{
  "n_layer": 13,
  "d_model": 576,
  "n_kv_head": 14,
  "d_mlp": 2048,
  "vocab_size": 32000,
  "activation": "tanh_gelu",
  "positions": "learned",
  "attn_scale": 0.125,
  "bias": "all",
  "tie_embeddings": true,
  "init_std_qkv": 0.0202,
  "init_std_o": 0.00396,
  "schedule": "wsd",
  "decay_shape": "linear",
  "doc_mask": true
}
MLP neurons of a small language model. Each row is named by its layer, matrix (up: input weights) and neuron, and shows model dimensions 240-367. Each number is 128 + 24 x the weight over its row's rms, rounded and kept within 0 to 255.
After each neuron's rows, "fires in" lists the words (lower case) most often at its 100 highest values on Wikipedia text that the model never trained on; "fires on" lists the tokens most often at its 100 highest values on Wikipedia text that the model never trained on. A number after a token or word is its count.

L7.up75 [142 137 140 148 118  70 148 132 180 122 126 147 193 110 146 124  81 146 127 131 152 127 149 145 109  86 128 180 128  94 106 134  95 140 119 100 138  95 111 130 112 110 121  91 135 133 144 184  96 150  99 108 125 169 160 161 138 121 111  80 143 124 134 130 152 154 102 151 131 148 167 136 163 141 120 114 126 111  99 115 127 158 137 146 137 139 129 115 132  76 144  97 142 123  89 151 137 140 138  81 128  67 133 157 163 115 128 167 133 154 135 172 115 117 180 131 180 140 117 119 147 100  88 151 133 163 154 139]
fires in: "became" 31, "become" 14, "be" 6
fires on: " became" 31, " become" 14, " be" 5

L3.up1155 [118 135 144 147 147 129 109 117  73  94 150 115 100 135 148  99 126 130  80 104  98 114 120 130 153 114 149 159 126 122 105 121 148 165  94 104 132 124 147 155 149 160 104 143  88 150 123 133 158 126 106 107 136 117 160 137 138 137 132 137  98 177 137 166 137 150 135 140 123 104 141 161 100 147 121 172 142 116 138 125  95 110 106 106 185 121 114 136 143  90 102 122 106 149 101 103 151 106 116 133 130 133 142 146 126 117 160 112 110 116  85 131 115 136 142 114  72  99 137 139 134  67  83 112 124 123 109 148]
fires in: "have" 40, "has" 37, "had" 16
fires on: " have" 40, " has" 37, " had" 16

L3.up1935 [147 160 153 147 153 105 175 128 147 150 114 152 168 107 150 103 144 149  76 116 102 127  94 170  91  90  99 100  74 105 151 164 126 106 119 154 117 118 142  71 105 128 109 154 136 152  99 130  94 162 139 142 127 152 159 127 111 128 143  63  70 121 120  97 153 113  81 140 135 165 153 171 117 134 101  98 161  71 136 130 155 111 152 140 137 181 140 150 122 125  96  91 120 133 100 117 119 147 151 154 120 112 104 129 123 152 153 106 122 141 111 127 136 118 108 149 160 126 180 133 137  94 123 128 134  93 125 137]
fires in: "he" 22, "is" 18, "was" 12, "be" 5, "result" 4, "we" 4
fires on: " he" 22, " is" 18, " was" 12, " be" 5, " result" 4, " we" 4

L7.up1191 [119 121  64 107 107 137 108 134 145 146 161 157 166 164 131 122  93  94  95 121 110  96  83 161  91 127 109 114 126 139 113  79 118 107 143  72 114 100 129 138 146 150 124 129 100 123 157  88 130 134 155 100 101 104 133 113 126 124 143 158 129 161 153 157 131 170 101 149 175 126 121 107 185 121 135  92 152 169 102  98 120  75 113 126 148 135 140  91 143 131 134 156  94 121 103 170 113 136  89 161 101 112 107 147  83 107 127  98 109 132 109 146  86 121 108 135  93 130 116 128 110 152 146  81  97 123 128 145]
fires in: "has" 22, "can" 18, "had" 15, "have" 9, "will" 6, "may" 5
fires on: " has" 22, " can" 18, " had" 15, " have" 9, " will" 6, " may" 4

L3.up812 [ 99  58 104 136 111 151  98  89 153 153 106 157 122 126  97 126 100 130 137  95  89 159 109 132 103 118 154 155  86 145 119 155 135 131 110 108 107 127  85 160 132 153 135 181 110  98 109  91 167 150 149 111 101 111  97 138 104 121  33 131 119 124 119 133 115 137 129 115  95 121 159 133  96 116 134 134 102 132 135 161  92 144 148 120 138 168 128 164 204 118 120 128 117 107 153  99 169 101 139 117 131 112 131 127 148 112 115 163 132 150  77  84 123 117 142 165 121 128 156 103  81 105 169 107 104 142 133 142]
fires in: "had" 77, "having" 5, "has" 4
fires on: " had" 77, " having" 5, " has" 4

L3.up1066 [144 104 150 108 100 149 123  84 172  91 144 156 138  98 146 121 123 129  85 127 136 147 156 144 149 128 166  94 126 117 143 132 115 145 136 156 156 147 118 157  96 155 130 126  89 168 137  88 106  81 103 108 127 138 114 144 129 119 143  88 123 106 130 147 153 133 143 126 107 135 111 136 130 114 116 100  79 110 125 139 136 144  79 100 122 104 137 133 136 143 142 142  91 131  91 108 158 120 143 101 140 139 141 106 176 131 141 162 127 131 143  99 126 167 138 103 133 126 154 134 135 107 138 121 113 134 100 125]
fires in: "these" 35, "last" 8, "total" 8, "les" 5, "final" 5
fires on: " these" 23, " These" 11, " last" 8, " Le" 8, " Total" 6

L7.up1576 [134 190 119 148 122 109 139 142 147 137 125 128 114 124 152 180 143 159 101 118  97 130 108 138 133 144  85 130 103 126 132 122 119 129 146 153 112  97 139 135 123 122 109 138 116 180 141 118 151 137 164 127 159 130 110 134 134  65 120 136 136 117 146 111 171 125 128 124  94 130  69 110 157  95 104 136 103  97 108 138 146 123  91 126 146 128 180 111 133 159 120 142 130 102  74 125 170 116 140 109 109  97  82 159 136 178 157 127 117 127  93 132 130 128 124 135 121 147  87 170 115 129 120  80 130 141 169 194]
fires in: "new" 59, "oldring" 4
fires on: " New" 58, " Old" 6

L3.up188 [106 173 107 125 124  99 103  75 111 116  91  92 109 159 168 153 104 104 109 136  84 143 123 147 144  94 131 167 121 101 161 150 148 118 177  85  93 119 122 149 149 130 151 101 155 139 157 119 132  93 118 136 102 133 157 107 123 131 102  88 123 146 139 132 133 134 130 104 136 148 138 105 132 108 155  90  86 111 128 120 155 122 149 137 140 129 119  92 150 150 118 142  92 122 108 122 113 143 122 107 132 126 149 100 119 120 160 135 180 132 128 129 152 128 105 151  84 153 111 130 141 108 143  73 138 222 125 113]
fires in: "new" 54, "the" 13, "public" 4
fires on: " New" 55, " The" 14, " Public" 4

L3.up1619 [122 122 104 139 107 113 118 136 151 154 133 143 112 102 164 165 138 131 130 143 128 118 149 145  99 137 126 131 123 117 130 141  61  93 118  69 103 175  94 132 147 145 120 105 119 112 140 132 148 109 143 120 128 127 116 141 136 111  91  87 178 133 134 144 151 137 157 151 127 139 134 137 109 117 199 134 148 126 100 161 147 137  95 116 142 143 114 140 106 116 131 125 141 131 141  97 123 100 115 142  85 170 141 105 128 113 174 149 135 133 152 129 138 120 125  91 190 127 121 117 107 122 142  83 151 113 146 129]
fires in: "school" 52, "there" 15, "education" 10, "educational" 5, "www" 5
fires on: " School" 36, " school" 17, " there" 16, " www" 5, " education" 4